config = dict(
    n_layer=20,
    d_model=320,
    n_head=8,
    n_kv_head=8,
    head_dim=32,
    d_mlp=1280,
    vocab_size=2048,
    activation='silu',
    norm='rmsnorm',
    norm_place='pre',
    norm_eps=1e-06,
    positions='rope',
    rope_base=10000.0,
    rope_fraction=1.0,
    qk_norm=False,
    attn_scale=0.177,
    bias='none',
    tie_embeddings=False,
    parallel_block=False,
    init='trunc',
    init_std_qkv=0.0214,
    init_std_o=0.00378,
    init_std_up=0.0214,
    init_std_down=0.00169,
    optimizer='adam_variant',
    lr=0.000556,
    beta1=0.95,
    beta2=0.98,
    weight_decay=0.24,
    lr_head=0.00909,
    grad_clip=2.0,
    warmup_steps=435,
    schedule='wsd',
    decay_fraction=0.762,
    decay_shape='cos',
    final_lr_fraction=0.0,
    batch_tokens=[32768, 65536, 98304],
    seq_len=512,
    doc_mask=False,
    train_tokens=493200000,
    steps=7853,
    dataset='wikipedia_en',
)
MLP neurons of a small language model. Each row is named by its layer, matrix (up: input weights) and neuron, and shows model dimensions 128-319. Each number is 128 + 32 x the weight over its row's rms, rounded and kept within 0 to 255. Numbers have three digits each.
Before each neuron's rows, "fires after" lists the tokens most often just before its 100 highest values on Wikipedia text that the model never trained on.

fires after: " ", "b", "g", "im"
L8.up342:114081111129111144127079115091129090139074131058128138125094112130182140160111193150099092111127116099127166099120155121165105137102177145197154103090126128149126140149131122176154112160124199138155100107105112157132106129137158112153132120171088097076107115095170145190140122108202146122113104118115131099114107127046155121193184162153100139092148160112160178141065105130057120122077092174124127111122135174185114121169084162148128123108125150128076126089106121206086171121188176162145075099121109117136129114127097127210105194135149084153138071140119094132155102115119081148

fires after: "\n", " ", "s"
L11.up1066:151103154145112096109104112088143154145103138174122179100093174142122115120122132048186179113213153115105168082138146123105080103137126143125155118161134130142155092158090117116130107122118118131189125112172187083142137137074137127152110121116122116109106123102195157091158123105133161133128168192068164102129199083091150098101122116167126126151142152160118140136097152132083137136155134065149130129112176145117077118116162130104105180114138162082143125085126094187185127125122138167038167147171131111138121138115141136106152159214008125154031116110105128142127125172158128092

fires after: " (", " S", "s"
L8.up1269:124106166158091181115168124117159085075132111088120102122183102230165125134109152144116106185142078149123154162126090137143113119138129123125102120099097126095141077141182121153132141132114139137094160130117180064037138068145171149114144123052079142155104107114087146126130133113085144145155159179144090166096112078107106183092131190134095230111119137076136168126153132124161118132129085147121154142111134157122158148116112120171092174137102104137120119109128104071098083141053124122126138178173109087143136105146088182162152109173100097135128144152072114113142126140172142078

fires after: " c", " p", " B", " b", " m", " "
L8.up405:095202088145141161110093123123157165037146154182154127147066137159120138113127165146102132076125087117127087123116121129132163165072114168119063137070099155115089099144175112129098194162155130096194155094171070142139137118093144158136135117180154112091137154121102117164142172069116121180124146138148097124107184153122076097140124167138116149112111132121153105139212127151170111152074196168160101145094126146133114132165102172188136142102115081062120117128160165149162166101133155162113184139159146154091090112118172125163156101098097080092131122153184154108096157141106131122

fires after: " co", " ", "ig", "en", " –"
L6.up332:098078150117140108155134107171154155140139127110101091124130160117181105136127080100143140088171126140091032136163091112077133122130182143122098148098098191127109097122173158136126093046126175117114179147158130070137130138095098174147168123148136188165087110147076154111154136172156151137163190108168023130144148135108151077079095177104159142125133107127092136124089107120083120128199167175123153153128091080127148128212041111165153035111138128134149085138119153143159142130115138166117162140114114135179097113143140082145163148132124080078072104154127126133125164140105103034

fires after: " A", " B", "P", " I", " c", " C"
L6.up153:090107132079108124082117140123123139178104215062124129121124125104097140104171134138166178218084096141137170159124149148140115165200153070179201119072121120130144097183158130115142119116120066139166117115070098121096139182140107098136079136096129134105159115130095106098172128120108135143103081089143062154126102111149135133156148141141147136075145189105154084206124183085074126149151112135169172107124130114146120128114127131104119181119130155139097133149090111117128099180141152171149127162136088120092186136138199096144128116104117164039074192100132127147109138135174125148

fires after: " of", ".", "n", "I", "N"
L8.up667:246114106173089114106109140105124114185109105145075116130197149096128150103096135105142127170098129128139126090154116134056146112150154137183153126154137098174099180119140139142143113090158191113182149093123172132117141202091104123137137134120065154157101105108163132187102119176148094124165139087101121175154084154123197162125113185169133176151106156146114131103148130123102149147189155128057126091132156178155164126192121133093147150102107095108132125156125141084133149103103104107183057131133140178137120117127152111064118150146116116133097158166152136129120061059108183074

fires after: " ", "ra", "\n", " ma"
L11.up84:130160138105153138095069095170155142156186112174140154134088147154126147151118166075159153079101123112156106132177144137117171099094099116175101126115135165128145117152132169102155138113106143154213155163112131133120076078113189137142101143117041160121184126152154125124137118118132105119155157121122153235161136096164113081120185118142148139092122121096056103092124161081107132206122103118064063141125104116124092119105112114112112077156166134113176120185115136101148154099095108106119154135171148163155140094096125115167153082076088117094000120092181154124140155160142130128

fires after: "li", "ir", " g", "ci", "ri", " creat"
L6.up321:097121113193109154147165076111143104157135105113161142173155133196168127089137165148145118109132095137106136129119154140113125137134100110174102158110125137160136141152095138147120111109139150098159076173157184074100157160161096129138110125136100167118122127087072150113185124182116037140090144109120098109117129121107172130071126139163174145099159179130165110098199160132162123158169086177133107173127147154177133130111094103126126068234127086149182115098084113134182132144103144146089132134086157131071071142099171092152159098127166116137169098169096140120100069084088056088

fires after: "y", "E", "A", "L", "Y", "W"
L11.up213:147089094177128148121048100122109130130121143155128123110149127146167170168100083198100153161141105099147146094162127122147139087099092194120105126158123163103181088131034134156119126105129116131161148123155116107124126123140176070085124109133135136111128115124057151123134159098211112096148194145105130117115115096133125113136143057103147078141141060122123200099137103150156125135113110182127108130128110169140187157113077165136093154138115097209142128103143126075075128129129158069151126169109124143105108065142145136112135079111148082141180122134112129132159070134091138127

fires after: " P", " Z", "ri", " K", "ur", " M"
L3.up602:098100088135144144189078125119102101107159124207107121099179169133125130072133078129162141098066145157178107191075100119148101104117133082134097122156129119080108080150135180153146127114107113116108148146079112117131164148121167069112141117124134177173125131139122098083071119166132067112133142163024126104133173157125169136098149066089110132112153136141097200094113086113161102131152173148081170121131063035145139124120112155105105185074136108133117121176094063155114080085115111061160151116124150096193133099118122116149090148117083159205132097113137151137085111161143158098

fires after: " ", " gr", "L", " g", ","
L8.up181:091116131098092094136169108103133111143163106122166128174133142127152096151121161135105124161140085150082171107106145106149103087121079122160103115164124099114139141157089150071110138128121100142166188073151096158127134129162065070127084127138102134138132114056146132116099097047131140130150087153184114140138180099158127140168090157127104122139146068167195154126087144051086129147104140143130120122129094135146156138157170158122147096145096180137047098116198131195106165127121135185106150117192144208082133089124130079183145155096209129110121119126118121140070125178104096156

fires after: " ", " ch", "ur", " Mar", " qu", "t"
L3.up464:128154078084120155124142113214106090150087176176145174093139129107118150210134122137127126145185153113100085061160125126102136117120133107139115130166143136095123079165113127113123128141131134056078161116150134107088065071135128176100156125125189106126181134127152123098119134097195115088152146139126189080060140144073175126114118093154121090103147117170120133053153100131117114108130132170227128107122180143080136120123204135133163121100128106093130135106194123115101120120135111132128190146119151131050181086072100111190111169103089123111146102133126168125166093145142107161

fires after: " ", " c", "s"
L8.up562:103154078091173121153097155103088171148171141171177159127102131076099108136163045173101055105149154147117157115082154085131126125085115177159150111098121175159140105172114178142132114157142143127115073089114126110141134185129148130149120133119133138119069099176093185110154104119128142182142108122134116196085125154109116126122094130097110194149153174070097164138085136076128148092168160154093121159114115111124181120119062175087104117134091150144132137098130148203154151144092144133078082209141125090207103144152153146151125118159138135175167131134122151127113079137130164128

fires after: " c", " C", " ", "P", "port"
L7.up1246:180149125157187107113113068124093088139132124115175163143144132088165115194155164124122123173176136147092112186080144112110103107134157081153123154134078179130165159127138145045135102070129184170181137145140124164068108174125100166097121130160144087160128087110137119171084159147152079170141146141085074164166161074124153155145168099163105127080101110145097099115162107128119106118147163137082166158165144099150139127076155148159139120208166137101109112064153108069146122116120091110126135117102118086153154083120175104181128169156118155174114104097129080115130145119102096117

fires after: "u", "a", " Na", "as", "i", "re"
L7.up621:130066067100092138111119149132131175159102148161110133127115140106117104068115164061214066140149113166177092141158137137187146163138159137100095133125098128096087132139113129138139131175097116150141138160106109120167143168088113117139050131169127141127063187175184131132117115124079073126163130152104066058080159103143120102156123144131081167037105143104124083122116171151237124106169162170129120115123131134118141094190140095122143139130125142156104118105162095179141131108156130153117164108123161123050098115093080144135164140141134092139087130165082096114167073097125115151

fires after: "qua", " (18", " 19", " Pa", " mi", " 18"
L6.up1080:072157143087126115095125166127119145124144163103136156121103140145091142104140152147099120045123140121127195111125123148143184106135146154139125150176112171112134084149077129134144104161113120111077123128199139116111132145135156103110156129095102088103111152176133124106090130122147144089086120164201132183089149112109118092136151136153051067166108093141182121168157145168146107130089126129077078141141163151084083119193102143136215141155117083147084133139105101157130126091120099161181112115174083137135172142170118056104157170154127133098114107149111174113122114086091172120

fires after: " ", " c", " T", " C", "n"
L8.up1130:137144084167146079115123161126128119068143152102138171124122153063119115142128124176160128151078136144166123148067131099140106160126054138167152137155088134151093070156111103117138129110117137117124177113120110126171118181100143099153131113169089138175128072181127129090156147204149134135191114180102149145114084122173117154158160129085086148085038152107115135133089156102165098103188133135111119154107108144114157133138076077110183188143137160120149144155161112126112117175075118051122148149172043170115059124112129129083116143132130148204151138131130147138123177139109187085

fires after: "s", " p", " h", ".", "w"
L6.up222:125132104136122135089140205167158146156153137133052121125117174154184131138119128134110095125096172106137155152149079131145116131160132148105170141079138105105116176104119161157128116140159109116037102124171102110106128177173052135127123128173137126125112087180132133053065119056126123125137147138161131124121156116166165115151081152187100097111105092150173122113153104136104140127116158111102150158140175142092113120141079102105182102146097128113142142191111161093104087120151212179158096079144142136135136131172136071177183141129140124107071180116136104103154177126131159083

fires after: " C", " E", "C", " D", "r"
L7.up719:106088144109084100118109136095137168138149131084093107143177108071128119168149120099149123149225116141077102164089106114168122166085161075136088129097091134189076127121088157104118132111120088093158112183183168051070133148108096117111144133174141134088116171133168144109168116193161095165142165105154102124113113144118218101103109104151109113096155183115059169095157102083173114095137141127066128077137218105148085133130130116133175145118133145165159126094179127129203111122074131109079156117067149148113167147076142174147160131162107137114133193140118088129155132085101098088

fires after: " U", " E", " I", "A", " R"
L3.up942:117085152119088150127160121101171075255165119134036105124133081126113129061100126127172201052084112154121208123087102132159155112080116090121050123155176149109095114121127130157105122153158161174111126144126115158136111125090103119072160135096123151104135108082161109126085130111175113167193143124112079157138151142062186157051100117159051114120112188083113101153121120126078130126110163130102131134099127138099161132131073115143102145132143128106127087161118184167115093131144141113118152136106134094120116147146153128092109155098164134138147158097107172143138102117130144102

fires after: " C", " K", " Ch", " b", " "
L8.up227:090118084145130063097113154129117096155134121115151111137153120080140125195110128156142096159131074110151165147083165094204183083177183177200072116135170134107128119184116121140107137148140150147085176099127135147141125121158114111140146131149159089138146066141084129149154098188163177120129075157104130145130147107131123165145167125061074155085120138082125227090143134064141144159136056135093115139144142146126173113115111133123148120140090142180153136113198123207144108130079137049136111148156088079170111105089084136163169189172130142179115095149085138125103113167157165105

fires after: "s", "n", "al", "y", "er", " Nor"
L6.up880:146197131140107149146138094124137123179155194094075156129121079180129110197153118129152137124136107100126111140160147130145141139096147150116094137090122118084103092119119092155145121151123182200105159147128111094134120118182120097066108139108160156132110053152122109171108106186134137101081160108039191142115156151110099138143120139149117158145131077205156092132188098156146095144121156136110099132127134138184115117049079084092147084135111147072146157135087178057145139127136136115171141153137071105160099102125127148127122086131132076159157137102108121110105131085160214082

fires after: " S", " K", " c", "s", "c", "re"
L7.up1262:105208123138094179081116182127146148107116112160103076125132129143086134124106114088185148101122183111107148159168102132107138181109167155136090104138086144126131093155115074144127149136144135080084093188143153168121157065152129148149165125129144114101140137089108115121092126122174156072156129085179092111193186124077128130132160166122096052188149153130112078106152101155178085139075049142130077113147197160137123128133130165112143110092104129135207097137089225157125078111122119124121128094104167161130138114164140136140124139139173131158134106102174087130099124089099159092

fires after: " ", " b", " G", "ta", "b", " p"
L8.up627:128097185104116128125089034149140107118157176187131124099126112131109125156126120117095136098141105095154098067169119125132138149160118171171131125110122117124076161146124065090120153092132137133162157136183090188199130106128127148166109125151140157124170068128139121166141103069084103114135190124101113115123123134133131130118075131135170151140138150165110139072166140098141140106097144185131129133113109152109109143049138168136150153083060145082090118115132101086157168156105100011080110165136130138167192135154135131168185099180173127133130131096172175158082125105153145083

fires after: "s", " p", " P", " of", " In"
L8.up409:153124061165154094140082106093121077175088096128073082135142103152162119148144141123124188084113094113131092185097153096176133126159121176091193130172154154118151138180131141148115156091117165174148121091135136155089148085196114097058097124153166121156103064118140120163114118122107153117162132164084091192142117148142154156153071115124124160130037140200123148056174151108120117153139103112156101082090165129145129138207154161118138134090130144096144134199120140113131152150115096135148150129135099105117113135163149076100157127141096076111119123109141110128180062068139147114

fires after: " ", "il", "le"
L6.up1270:111077146121151121160165119111164105115135132156207100106129106101139140132126143075109144060103182162113099151154132157105100130108165156153118130101082138142105156153159166113147101119099162149125157177156145114176132143121071181137160117102155146119153152125092159133126116175161122091162072093195081145117122153144122111113095189177177188100182159160096137164074101145129142144166172143119154149115112116125215115141101109130134116174182138130099126203119154169106156117111121096107154097118155148136131172147132060093170131133114191134103141111166059121152101191132067128

fires after: "-", ".", "s", "/"
L11.up322:111060140131138098039182140148133088103141124158153131177120102132146113184122104155119162082137138123102162142138155115164161171204129142111136104130117148107152109095128099118132090162169062145104109155162118128162136146111110120143170132116108115164161159152136131079104111130124110146086069152142118066171201121180159132100125101127124140125128114130148080125117098149041132114049074097168222147110128120147199124066113117135139154122100164067178155165030110148183126137107157110187116131143151075127133080140165126175123144168100083075133184145125121106116175168137099071

fires after: " ", " c", "C", "er", " of", " C"
L17.up972:144182051104194110158098105138067093107134126112134129106150089073153126069134105091105102124152132133128126091169122125152191099210131118111063161131103157154106128158057188157143149170083112124108151110165114165193103143121087100080100120162117175103143095129113126164071089076162122169079076124148202140182136151136144109149107141167085101166120093157121082125192152138110110100118185198128104119151123149069095092156102185106154090183110072146149157072147144162053147071167118155172067176152189178123129158126147125118128152173110098145097129173117099144152131135100166117

fires after: "s", " f", "ta"
L8.up109:193165140133146122169077152157136102120088156161114122129140113126114118115133084087160156089127072129186140138200108105135205128148110147164161147161152112137136091147184158094133170109113120136110112113123137121115159107138122136117161127094127152154107073151174142119153157166178135164150159097124127163111110107105124147106098192129127132106134146234124100136128116134058159090159171089163102153139195108125118124148140150176107139180106127096148147208146121106156122089119084184096164132112160171130168093109117113077220131184099076067115161179145137131113098114182127100

fires after: " ", " p", "\n", " c", "P"
L11.up1253:118154131145124111061160139144130111137131083143126143149069192156104139164107159077132241107109137147075173100110102114187107163168116198115111145134076165173144117079116095088135161166108160155189149181120154152168075155165124118125106146120096185094116165165131123077086116160106138157117126134133129187161104118197152146114115083135165229123143057125167122169121129068126124156149119126111059138116117108121081126139140136159090136119195159119156130158107102142184135137149131183140064148129118131136124065175150139135142132113130154129000108121147163133166157166105120160

fires after: " |", "-", " ", "2", "L"
L11.up38:109129136153126129164102065118173104163177096150118146113163102124167149140087076138110141155155140104148102144121155155188086123136154147075146116138090147084160153177123128111125082153144099111127105168140095160143133195108109111134151125089052077110170116120103110138113160122168183087100200099142141137104101150158180147095140120177143185202185126143153142083060189145107120127115112090101128179179146116110154129144123134126120172141143135144149131139126128153102156128146155061100133154185065132184154097170172111130158120119109159088131126095176174133107167164117136127

fires after: "ci", "u", "li", "mi", "i"
L6.up2:129092122186156129114130103103112095141100205094198086114156151168169133142133113148127127132142084141109100158133139126123097109112091124116112110098124139139137168134105108070142155147109099089160101171097140148132129135126113120121109127135088096127087178072108131136135156098178104204101127124118104125171115072135138143082134117128125073141135197115096076051075127119189167128117127142171137113101125172182141147085172135141092112163077126108160087146111097165160118128110180096103099109091205163100130156095202141150156140155108180156147123077179145134099096171084053125

fires after: "ra", " Pa", "ja", "re", " se", " Ja"
L7.up998:164100136180077121065110145127151180139048080141173104119092165099135121174137128097143185116155105157108138163151147150129141120096144151087136101187089119218079128137135115164118092092128146105104100173098128124127188153075101155113099139148107095143139150173131132112113117046177115124146135101147099134191112085148143127125148166162117097159097170144080057164121123147154117122165107148204114088123132210164154121110152134122212160115161148051083112110141088141131147131110136147111192122128096152158134103174106130122135084203110177107143173232076136123117159146133112135

fires after: "s", " S", " (", "us", "S", " "
L7.up538:173189156156222109178030147121102148150150140181136148124132109153158115129111121132132165134137167095094104114175128124164114130079173146179119135134133167097161138117107174146143127146131082154122118128203092101171086123127132181163136146075134089173130150108172150111175105106106189152110100090144104094042142179113168126176108124072077112140115147179137169139144140125116138134219135143057105130120105117145139128136114089182089150169194119136127128130206116145140176115157127183060141107103135130121137116082119110134144153118124102175118152117107095151112095105164199152

fires after: " ", "f", " do", " he", "s"
L6.up405:165065098133140156181197153137118158146126034126165139144085119119179120191117139132080124091107122145107162112117131143158161121158142108119096149105083162160125143110147125073139122100119077126151143113113111097163139137112132188078104129179147087159131185092139120161171092129143096162172133110173073150202117166131088129105138094114163169122106094090099155071094172117091108100124099112133101151131169154135229129169106110125088193200180103137119149126146192150148150116084143102127132125115134146154118175128100119160087125111070106150101144119096121124145074183099062140

fires after: "s", " ", "-", " –", "la"
L8.up1146:160141150108126174092091124140148137118111171164136082119199092126123128130142079170158091150119178126149169092150087140100082144158175096169134127143119099151116116151163138141158109123113107096161151153145142137177104092078150204135103116114060169114130081097164140161165130126087154194123153080138129124111179093097131125141138110098156101115160172155127102144098163111146118101098197088142083062110182144148194129122133170103047128161123141079102113131106152073087094176104116121093094102144192115158181095131052071133152132115096082104137131167188132145086126154151157147

fires after: "%", " P", " ", "C", "S", "-"
L7.up370:116095176125129129155154104062118163115113145136085112137195099119092117154104136082077109098134151131137118113119166114138142187123138123088124118073093190155178169082136054117134120157122080115151160074082141100121144123082146160142145121143138086153140105109089088078183116108138124092086088094075103126159112192158170092119155143131152108131164186122109163145146148115110118046128085131093113115134172158164074141075135088142163111145127174178148119144189141106123156111157085153067068118130162121165094150086124114106212131137126038078187063155172107132104145168097165125

fires after: " Ar", "a", " Car", "ur", "t"
L3.up1247:189134075104124100142163097183105144099082159179129159141063152089141131136127154150165146199112159112107159177114154128185156160030156154189140164081154093137107162165128139131107133140120171154062158098128130132113141136115137141102132125133139118096156133123058119093109142082094118087117178116114087124161135154097104104053177122168064103113196072160135134134131148123168096118122135124160142115128113187090123119167163190110095102145142125125193119131175146052088196120128086168118115099097156147118132091091144122116159132126125091086176043134124140152115111148151114104

fires after: ".", "te", "n", "e"
L8.up50:189125147102082160080120151140151125134127111075148108141082113098114101144107111139151178147067165151142114133173124126094134126146134128097176111156124153099064160155124154133150112099106138143161103163107159172170131140130132134097104130164147081120116168178134128181173111180163154140131160110155125150199093115146118179160107189096078126128113171140147119116134065087137123120153099096119069160147183106100092145160074180097118117089158101170186138154123129063114096145107111095149144129102132169148098142113154166104216087101089082179119162090131160128211124047143120190

fires after: " I", "li", " Na", "U", " ", " U"
L6.up793:111103148100112108126172164093128118064142132138169075193168130089140144117098154133133138137173164155183105076188127138126136155134117084163093132127097127150104100139144183087115141106146117119136190137148134109126161070154085176135136120147130148129160143165117137114113117088097157152135098135151098198063149141131141114112163126083141096128130187117149140130077147161115129118069173150125072179089195153096147134153122128152202136113135186211161152091092149251092166137124119106117118150092135140116136136133125129091211147146128103079119113133116083123134148220126115094

fires after: " E", " So", " no", " and", " to"
L3.up846:146144118138070066107168117134091120101177163148136167125123150149175140150102081130122137172117150113114147130129137142123165152081117109146138101141115200193135060132174151160129200116133132144117102129091086183064112117135097092153143145142143069116102189113119133138125155166111115070191104126159181128106138146137175164119162211091161099092172078164101117094131104076175130144173169137125107132119192160070068125168167158135125143112164063154181154135116172157132205103135184070200147141104072162139146121189113113158128157120130119106171165143100090116141123121144110110

fires after: "m", " M", " comp", " p", " P", "p"
L3.up350:109067187138098147171117170127107105133108057147160168089148191138092136124166133147148135154087175160172148136124116118153130053114143117111144149142131128154138096085138177133180100117141127140107159106132136099076166127108099133115100141139119095150062160160131128084122130168121105132175132122053132122112168138094129148101137099138107129143182076158048109092067134110157096156147170127155150166125163156143099138071133135167133169132110098146057156132113120158168175096149167159169133126146166094098133136162050133162117126106104142153126066117173097134142117156159177157

fires after: " M", "M", " ma", " Mu", ".", "I"
L8.up687:157181088107085085102165168105104109119103167161100151113095156087100089108124100126141123137091147143109169137190121124154117048105134129112145117136132126120134118143096144109126173141137057145070085111094156142175110108092182122134142139084188129091137128142096086139144144145096088127136084145070108171213087131142158145117114150111100110088108144125083078162082149129125153153118106123147132179118129166110071136106177119111108181115107062153134141158136160084108103105056096139150143160145055142177058145123112132123146053124127120204068184159112114125120166069112140119

fires after: " ", "en", "s", "ro", "-", "hi"
L6.up276:149119115116096142143132116130131132095148107179115137145108165118118127096098149177145173095066136144113147107128149153152068160122135111182095132100092151137133201124150207105135131125157088146146130164174132058128146152163108141123174130131140153155110149165134133151130086145140087203144124104138114098069122139114151097081126165077097209066082099124179096100066099152076141138119125108088101125128145130167144141102134107129117106129131078155171134126159115159130120132122134182104142096201100128119115124187084128086156152137099178153128141077119102122161095123115098093

fires after: "al", " Al", " C", " Nor", " de", "s"
L7.up483:119110188180136137155085144158131157144123180134177127114110128165132121127106102074092180165118134122093114122146146150098135144127156077179110111149124126102117118105142170053144112116106068132110134132087106108129139122181093075116181130107174100154151169104107132165127142095113124101152155100099137130098182160123159140132094111143116145140134107180125118074069130119123125146167130114087173112161149082173103123059107165127150120193108102081036186128098175119108141105122114192122111142126127052137133123123092148120120125100108096133112162141142146131169140137130181097

fires after: " |", "S", ";", "s", " a", " T"
L8.up279:175127136118133084055159098182121072119094109107061042107186112121126114127129113165136190164103187190167058110157113119147159120044180136134098141162137106160152143093098143177119127118134150163091125069147150085082132171164090130096170123163161147176091062150045163153094083116116150166175045098128077187099182142184149160133151121156173125124110115151137130146144112146170101173169082125180140116121112180099130130181146133097147148123163069144081065113122154089146142140091107121142118116152110133115142081099093181093208099169104081098123175112104140135142107076130126074

fires after: " M", " C", "C", "M", " Ar", " D"
L6.up1176:184105079112126128148140121081147114149168202124156124119149109142116129106140120147144128115131093168132124157122142110087095078126122151084145129087086112097120129151125102130097139148143054119081135143166135128151126108077169146156084141093111080040148118099169103182174120091163087165119102157111165112166068147189138130165076150140121130171089167087161162060134103160100148153083083100168143071119128199106150146139208154135070167056066098102083153116157097158162076121171129093127078153168100164129107136130154153044067076150081126140137162142141159136160119131130173121

fires after: "y", " |", "S", "A", "Y"
L11.up274:076119102081134150141062173131110125118154124137128103095139115160101143143158139156136100122161139144162149137146140117143181125104098109098157122096125117098134102130104078087116170069115133106181112111104085110110133130112138134106102124113148154120146120117051108202145129146174127139135201078150153076159118190121076154109180132112104120176120045160100161066109128109095142142088103156147140084071086141103125111137124216127157153141107117121203129105152114067077127091117133097113151098096146148178135007164131054121190128124132095098204118119132097125098075159168134079

fires after: "C", " ", "-", "c", " C", "g"
L11.up1097:132127151129066126145079173087120083117110158123113123171151093090175125146138102097106155087118133118195086120139136128101101126149093132077141167126116125147170143122106131042122169115111123120194163171121134163109108166077108124165090134136097054154184090079129135079106138122200179121128141129100177138167161126126161149121101079172177140105107057125100075184082124102162132112068099114085156094134132106158116106069074159093178144128114157130130100117121104131170177128124151139048146115158166144143151103119147086129167131097067133157079130102136139127105209156129172121

fires after: "s", " ", "im", "as", "g"
L7.up754:122110127160183148151186126106112144119101121114188136142118153129109122154140172113130123092091136129074211164151128113199073130142137148100154129115081180205174125100159150121129107107160133120182110118144074090100080165153120157148107122126089144169146158121104125145110114113149135124102141213117142108083143133082127136161247160111113091119116196106128153054174133078088129105114107109079084127120077142140127146130136139173120094175198120114140087100138131240214159113118117150098187132159131170117117108128134161136158099102160115182120120189107090122146108133150118156

fires after: ".", "ig", " 19", " 18", " (18"
L3.up1088:103181145071110073077115157170139153159105146150171146118052103128148130096127072097162095078102064175084151132102108134093146138117072148140168109117129139143127118129115159128157117092115093129155094093169140157168118079093233137129118141063112115159154169157137137153152151122153202122181110131202148138100108102161112129211153163191137095092167086126181099170177132181132106142134079121080126188094198124127150138167101101110109113119089144118091098116110153093127133158120162172154112109133130121116191143094123119131102127125123124213104206145123114118108189090129131171

fires after: " ", " C", "C", " G"
L6.up268:135076181090092156127083177099122084128122113101165174117098104097116146098110145098063150209197078091118144128046216175121130185130170104128082162146090118145139188137121155101081144098137168082190126148152154100200097137152093123102154121194117183167163152165126104103122092121114091135149146112122073104074110147219216122137138124141064110084070218066169063115160101074051139101130073128122109095132112135145116139099134120147132177146072155151108147081130045195125085133150126108094103128147162111138081115082109147091131121157133123149137073116117121134057123164130102120

fires after: " ", "c", "fe", " re", "va", "-"
L7.up434:112092130150091138119224161105132181075130067123134129152119111102098104150140115115091151108169064120149162121078093108143094093160113125095119120136107164150127209112133134114148094077142120131150150163095097057132137109124151113134108125071061121151119099094150173098124103133182110107154160117136104115152164130178115151144155136151128131111106167084106146184085137144086112074126119073093075093115160158181156128078143093130076140152133118150091144068180123184126127086155121198066134128110131120086090113138088115098117101121093138181141116137090131128124114145165136134

fires after: "re", "ion", "ish"
L7.up242:148129085137060090068127130117191152139106078161106063114111109126114108149133128068190105114121138111067147126105168093177115151124107064134107125135096096138117120137140150056094142091129115113107095148136070117105160119109091113169156130105179149143108181165128115165106123151115073119112157110127157104170151088038164151120147161079135073078074153119145141144131084155165145089138099139089083090154140167175135091132159078107140077110124099167157122175175106132100158118172126146181190167087140086161138130133141172122156100117151072149128192160161115126084075079199072113

fires after: "-", " C", "′"
L11.up995:124117114137128110103134232105140117225126154149174149147127132114150103082136101039140197092163150117083096129125158128161096086119140158094138123129131204083139092115208090084124171193134168108149177128143146143106127137066116092158115133075137101143158105113134178136116106133163101151141130114123142136117105121151132103109114181117144207053115109127139099164121115101107123127078161129109105119138132092064112125153123119129114145171123116107184102125093117161204089174096150080142139144162131170123137115129141092136147131152085111164107184113142100128172099115117127109

fires after: "c", "n", "C", "in", " ", "tern"
L11.up1138:089166119105133120136139178091090111064110117112161146129133105133137135081146130110117225023174202156130184134100155126141185175199124109124101139129146169084087168093059125136155171131103151148174169105153093188165100111109147125143108121192117118134110120110137124092163107087152113129171166135115131149078125075122162145177126146153099123151122127067072117139147066084072149148124113153069049038137093118101131120145092166210181138093147088086099148115130131157139124112089141133151112165120132154123156103115142074120170158184080186103083130119156164127100139167113148135

fires after: " A", "A", " I", " S", " In", " E"
L6.up1030:109154142121133133168106180089150116102116235181067079154142116142178124077169171136145174172097158170158156096188088141157096104088130168137189153104161080079101081141130118136148116133132077096143154105157131158150150087122138126106135127096106118069132124143203122096152123082106142142110107140092140129119141093162103111139122157138097108148174169107113131206110113082173112090092151076175108164136138139146176132178088133128108163093158196102105167071135129111143176126148144226108130108101125117182177135125147104159129135120141088086087094088091126139106116087133162152

fires after: " ", "-", "ol", " la", "li", "–"
L7.up845:082132029111116133061155170118154093090080102135130099107055061075111160114124129125161082141165069122130123071180113139176121199182127106108060133136109160115151159142100152089133104082122135153182107120115157115078110143107107132200107126107089145132102171153085097184120165125115141118099153129106190128107088129064145069116128106129092166093162114155116130143142155083111129113170127122130117091116124168133158135203177129080065133103137119130113129134174107202078055119129141147059090185136133111074137143129069130144092111186142133160086118134110103116163081157111140128